Weights of a small transformer language model.
Architecture: RMSNorm before each block, rotary positions, no biases in attention or MLP, untied embeddings.
Training: 903M tokens, 6887 steps.
MLP neurons of a small language model. Each row is named by its layer, matrix (gate and up: input weights) and neuron, and shows model dimensions 0-191. Each number is 128 + 24 x the weight over its row's rms, rounded and kept within 0 to 255. Numbers have three digits each. A neuron's up and down rows have the sign that makes its largest values positive.
After each neuron's rows, "fires in" lists the words (lower case) most often at its 100 highest values on Wikipedia text that the model never trained on.

L23.gate396:143092151131105126140117114128147101155148075127114182132132132113148113138131114198139095155103146140125131117131125149135119130100123147126056121127127170127120138113106113130109132147113122163134163145114155109143106106143145113102115109112122121175146135171146109110158119136152109070183163168133118097110107114103127153126131162138127084137120080116151167119131126142140119094139072146127143163143140155097119138120156130122162162129125146159120100145138171145139109139149163163106101162070103111138134122206140118130118152149113155143097094092128154080145135150122102104
L23.up396:206112131106135113130124149139126122153129125110106145081149167147128084148113127097156111111160081155135131141137138152098139136136122128149094077121147120098078090096115137121133125142132133117146102142117123120135129107100138148049107147097096097133105116084102168142099127144161120104112147103141147146153146122134107105117098101151136087110131103098114113118122181113130096132145097097138135107108144100140154166079115111125058144110165136161154157110093152146089137115127156130143117098119100150118075095155137136111126131117141115137084135124117105145157089095132113129
fires in: "the", "his", "their", "her", "s"

L18.gate512:121106141105111140151143163158117130125130162175123158116125118157149131097108182103136124119112115122105107141134139104153137129078159141087141133078112114159144095120129124144137101096122135114147136168102112146131152100102126139129160118158128121144101089067083117109145123128084137127167101122104155141132104109077112137116106116131140165032148137097122111128095142157101137113108111133099130133109113118084108180117137115094157165134157138148122149161106145112121081088107137097079086148115151135107138120133129129107115141124131128134137147112148185157087145118152100136
L18.up512:130115144110095124148166134112127103177125120124145167163157105112089119127141143118104125144117107156127083154105095105121118115112111119097100155134174099143136085113150152158122126115138088134119133126132113131124126147200149110152120190110109129184140129143145089144172090126118105181145147141131154132100149148110105127095137083088121165125139083145141154180101122096124147100137149111118067125111121143124107117181154171107141142160103150114107121147126151152122107139165113153127119101124144115114130153133129128163169134110114120127135121068126162147089146132114098157
fires in: "to", "tools"

L3.gate449:160091133121128106157114152120136140105150157116128142100122122146123147134154095130092151145128114194164135116136181118082149165143101124107149131137143148135146145093129093104087152168137111122135148161125119150119099123163165134169133131110116143144182145151120125156084160072080139097121118134133069109124120124125132128152112122134128107135133103095155097133153117122133131116149110152141166149177104145122116147120108171134158153092122119183094096159089160144134150116135124124101111089105083192155157131138110162107110153142139143141123144101137129120145156116114125077
L3.up449:140090155141101149129085139127156102136114123134111123112120104119095118129116114125096118149131098144133080073141163107153110149137105126075133109093120136152151102125107122100117151079127107160105137128109174090095126143150120124142137161085144138102119136115133106147104175086094124139130133132146116083187123140082126163154071123122134139127113145103153104138117141143141117170099139183149167113162121134126109160067092138152130108131152100153150116136170139143118114091078107123093133110091089127104138160139145140136086150127142123123126124122131120163168159113170108126
fires in: "her", "some", "he", "vice", "his", "female"

L22.gate337:107154121121151104146147145126141121104093135140133169139155109148161110125135126165128146136125131096110144126107150149141125129069101100162125148157087108161113200107122155130079124125154117104102133107113118167110141158132103123114109128116178128179134116136067143094144145106140103119153166116119139103163101152130103110160105121123109152124116164130138144111114121131119164142106101109138148104158119146136148151144127136103143128116131128120133114123141090112180098107106133133112173122135174131086177123148154145123063165149126172071129159090127131089100085166105139148
L22.up337:093126097117141102155126124137141133085085100138122141133134120114170113111122129133151113137138105139071125109130141110156115158156083065164131147131095112121120132137119137155190195128125105134088163167107135107105152114090130123168151125144128139143192134158111126152133141137138100145107094151105129124119149108095156134089149112180134104159128128143146129148121140092154134147062121136105147143119132154088111141128178124084108164148145102136112078156120135148111130181079102130099150095164116090134146117162139134143109154118122144109121106109145114108101130123123118124
fires in: "more", "most", "very", "less"

L7.gate425:156105113132145176168121134148132112141103178147103136085157125147118152156140148085089066139149098125119127125135113071119132109129144160159078165112159154105094109145111107132119092137150181101128093128144156154101144138138117141104144124112145121120080128115117070127134150139160099129089104131137153148132175179149145102134142110147109176148116157126159106105118139083169118115115134158122126148120118159143124090078155105117114096133114098144120156106089111099126114151132153151135185126092153149125151120126145137154158098150128128132105135112153113143120146144090123121
L7.up425:159140173124151085147102153085103129114154124132110128141119060128107139154169116141106097150138140109132124129106133093115094081132078101130121117083134139112093107108107150163144124111187142137143151069147115131131124150114092138110117110194149146096144098148169152122116134131143147108172120116140147150139098160155095127129139086180111090102140108107107089137126082125146130162115091146145145043145144121110126146103116104106122109141114131165126118138114107106093132107159138121127105120155140157111138145109106109122126113136120127075149121134149138134154129157108141149
fires in: "it", "that", "which", "its"

L17.gate21:148106132148093093142162101162140147159155105101101131127180165152110112154146135124110101129157153087090126133160099109153172115123096171173107117126123156123145133160150063145093151104126137143153100128109131123123114117106143105117141103145185153118140137118136122121108119089125148135097123136138160155118163142153090148135152150135130139135105145114148137160143111149094089115101141146155152176124137157098132146082114162122097120146120128079140169148134139141139100132128122125166194113117156116118127187143099081151128102103107124112134134069146118131152138095094125117
L17.up21:150155140129164095127124101114173098140093176111156163116095131176069122111132128118073143110130141123150153109173149100143124091142147133131162111113138159174132139153132122170096124109110163135123135147177137135132118122113117136117145104131132105117137140143137105134141132119177104162142092099053131153152178148114134093123186124158171131172104106144142121133098143131128160092115117100115130153079110116124131145117122104143114175122104104169132126172114140106169120132171105143112183102116148136125150122084154135109135125112093136126142125131139129170143150113121124124
fires in: "it", "film", "its", "song"

L17.gate125:063131143127102154143164109101132136132103107157113146126073089094175111150163136109126103155136134149144124132148087115170098121117115111144086166145149116121152153099165111084118158140130122127105106125117131161076124152095105131134131166116164100128120151138098121110107120071152149083120107125100156109161109113121149170130129127170114099138141104121075136144126117171124191116148124124125133121158177135174082128123128099097104114163142149144141139124111111100127122141109150149108116126121130098117189135133151124144143138128091099107162125128109168153156115108126143153
L17.up125:142138108101138123161129138124104138115119149128155155114175192129102098111136089162132089112088082129108145115144138103157117148177179174138123139173112153131130100139116117146146110142114118188124157157148072068142091127134114120112165109129143135130096119164082132126137124147107157129162135117138112165109158148103086102117130117129152110147107150151131141148110120087160124124075126105096116138145089119137122143145134137123145121151098134099171064117122104114156134132107157139122146100175163147129105140122151123114167103116110109079142104121108136101118131109152152115
fires in: "some", "most", "more", "many"

L3.gate77:107103115135158117150118119147165059106129117123133142136152131129106102126101115135120104120120132151138134092138133137123109095182099132143149091109163096124153077126113120138114135117130113124137109127152108129114118099126136152094137129144143149108131146110135114087103160144112172165138133107110112100109139160141140091136137119158081152070124128122153138197093105111161139069115117060121091163151129156092183123095119126110129118114115118147117107118096123110163100118145106112120154099111157107115086104119141098101174178127125128156115111119133101130102159137177122077
L3.up77:125148130102133175116165139120101130113118124124120127117123143118078121152116110166125127117092110134115180123138184147161087106145090082098118133127157137159150143124118102141117140128148119089080132125126123132080122138121091131090185109138172162123101145154107148147073161139121201137107106089169132145103094140128098111151129116165100133096122087123097142114151101116122154090150116118134077117144167098134102138128141136154091113138121135132155134125108118143157118089128134158161133086121175135102135125113134137121109148142118113135080157113113150099155106134120075117
fires in: "where", "how", "which"

L15.gate329:113151148102064171128111141210146116114121100185148130123149118137112160129155141170137132160120116132095112139149107108103127138167106140121113164119136121143135103117072120149110137116152146131121152137114154083147073146157124158123150102171134119080116092152100133121098139182125131122151146132108097128129172155135130150165137099142146162117151127113156139119101141108144130139100145116120122118115148138131145134122140140119118110137154135114112134141106139100156110162167115110086150111106139106109115172087130162125132175112156202150104121105169124097170115109170129120
L15.up329:130092134115145130126147059123108119156128081139129145144111103098140184103147122101129102103105150106141167154131139162127121090151094124164148129143149108133148123121149137126126104118145124098131149106123121143144125103147113122110119136126170124142075102140138160106092127094144175111096094100126163148124122122118106122138097165134122146121111128131125176133141134168100113130181170179118146092094125110117138150138112139077132153134173103101135134152139098172140050116145134143141174144128167149135108126116119079104146183122119144134163080162131150125094126102123131126
fires in: "which", "it", "that", "party", "he"

L17.gate347:087098163146114141156150131166133157123137128124117135137104101157132146108141112151147160137104111173148125149124126112150110088119154112087135184112113098151134099096114143133144114126092112135121127110081186103117136146112145095178118155126106114124118083095108124130118086154139134151188121148141133144152096133102130157102122113155092184076146112115138101117168115154131130080113150126111120152160090117101120143121186128114139146137072157158080126117125157163074145101155129107121110119114153132146126116102139161156130105135139087116151162121149169129095132121123120133
L17.up347:124135076131102133159129142127160133135124145136088139130125163126117113144093172080122097138147088123137144134197120130154095094169151107087124127108104169128158094138103153191090109129146102136135185150165097108110110107061116117105163147143132135141128125152140143138139162155151154116166122097145125136133131123123124118125113108173164141152147128133175160181150109130123106117128131168120140131113118135102116184151146149133109126132134105129100117142110100123165090112088171116145145109111167138107113135131153126135107131112152163126116108118172135129144156096161138084
fires in: "to", "not", "would", "and", "will", "can"

L7.gate513:107168153139169141113137161131121142129103145120142167143105121156083123138173105140119113172063140137113138061153110134115093121182110120155139112115154116116135123094119138119105160148155144158134178148128095134059140109115113097129147125141108150127136106117124087112127132123150162120133130125139130086106146161133099129132127144133150098138099136118127104140152085096131106085066093147130119143137143111111159132101113103094123122112108120172105120078099142139172108099129134105147130123124093166089115086104120123127173135156142118104135143065146138122148151161127133158
L7.up513:150109151107150149100126118133172097120182113105126118103146171121139117127127114087141125098105101177093106153115140095076149125122157148150129151096148125143152135102112133118165159125138147131156150182132108127197107132120105155107108096171124146103126102113102106109105127127165144071148113114103163115104128135133151138110146160127137131067125102125134118125126111128134117103117121125115115121155125097072095161135146076156079138129115114141123081100087132147108117143172123163129102108103098128135175115161121088109127123127120134129120121151157118103127141130147198105
fires in: "where", "because", "how", "when", "what"

L17.gate320:123119115116131126142162109136119142124118122121083149097088088101135065138168132154138143162119117157132167165130133135131167131124132136172105157101138104152106183158118143151092136107138125177074127157152155125097139167126125140134117139183144120151107139136124141139177136082128131131118148111130187170142122127129100149108103132111112130138079147080106113108102126126099113079138148134139172103117146106151108112146114122146128130123089126190100135135126118162153121151114114105122115118105200145107126125159093110112151105101101140126139099134131162126112147142072105141
L17.up320:091155067123144116143155083106128111135092133123132120100104128147106077106134109102147147125072145132156115164136141114115090164141071143122131127088149101147113139109146111133113134125124112149091109129138066091118129107149101110122108154158128131133133140137148133117130115119080138143090113105128123169137154119168147093106118136147154101109096158137137135120139161139119093080143142146094122083143131121150129133137086126117142084170126168073117083135111138162100104116140099136116114126125183129134111146155124154144157148137145140175088185111149155141129122107075114129
fires in: "a", "aerobactin", "apostles"

L17.gate354:089172149093172175144151122118119127122140131099146159137130170134136092100119117086145113105151162156121122130137136151151141128117093104160110124143109089159146169156106156141121136119145095190088110162116158118165125173115125175126104111106135114132110187132104116123123159124121134120134124125147132161099135134102113130110129154094092124134137138168143136133113130139130171112183145129116152154131141131121127106135148123148134102091119120129115107130129123109157139155135146127132101135107216102107127084137105117147124165126066127089149139094135099077168128097077138132
L17.up354:135167120127125095139078145120127093167096133145117156125134152179133108125127123117147129123157124114112098135136170114138104133134094142140068133158123088139118152132115083089141160132156131151132165129147112119164110104116125099146130089098110119150151183124067138125117123127157152167135130139154145147138165118136151136130111131127122132132086201161160135096069147099124139134104075080106159149116153131134134159111103113165103134130149102107171099144129123098147112124162120098131111116117090151140134155148102122087135123148078113122144154133153144126158131091108085104
fires in: "most", "too", "very", "more", "a", "much"

L16.gate551:114153158086092133143178146114104124101119128130144151085121135109171102084173098150151094187118074133143146162117133142140122160122141106146116150096160114144169104107132166147095153132131120142104117131128162104091123107086131146147139105163117139169105137134101108136114103108076129140155174097146126129180152142144113143124140138158124106126098150113112119139129100136137174110141104127126137103109114154124092137158088137148137124153132145151066099144080107101119132107127147117111126133099165122120101143077146070086140129134108136152155168125151127159098115116112119127
L16.up551:118152110118150087109112107166132142176145167143150143133170132131130153126153079149109136164156083100119121159176103138126082125122130154132120123157126119138081139129124106112159086141137137141130111179133097101164145101099128198147135117149161128151130106096104121125168124105088114099135149109125117140127127132113144130098086138147147136135119144137141127115150132127097152136093128121156084132137157132146123091103131089132094068170087111106128136164102131109159107186103112137113130112122167099134130101172115146133192092137138149145145116119148125116174136094115150135
fires in: "a", "to", "as"

L12.gate545:199133109099100136162163145133152134105127149171139114171154128143104108157115128144111127168116112120155125147116166119140183106121130146116102169103114138147123150111154141177158114127128122131106160155118145108133123161089102131085140114173148137127101087095156114116111121128141145137146076119140134139187099142135114133151079114130132162168154119125132130114135148170184084149125108162127148131137106142125129105094174109121108108131110133113121112108081099127129104150155140142160114080155081075131130115110107115140119161174120154108141124137154101139122143144134099078
L12.up545:134121127145134137159126117129102109076141127138102149110095115142116115141102145124161137149137165112139144137128122153127162101138122138104109130131118156068132122154168121103129104125135119091074101153109088137076191109132147144166141045132147126068104106130131130126161114143110115142145068126136142101138133109144123106154099120108118171142134126127127145098092105111139120107124162180130133089118132143119117142145134123112099112121160136168171146090147119171141131114106161087156172070162146128095144156132107122147100137152130094100117135159147110108144166103108099125
fires in: "that", "who", "which"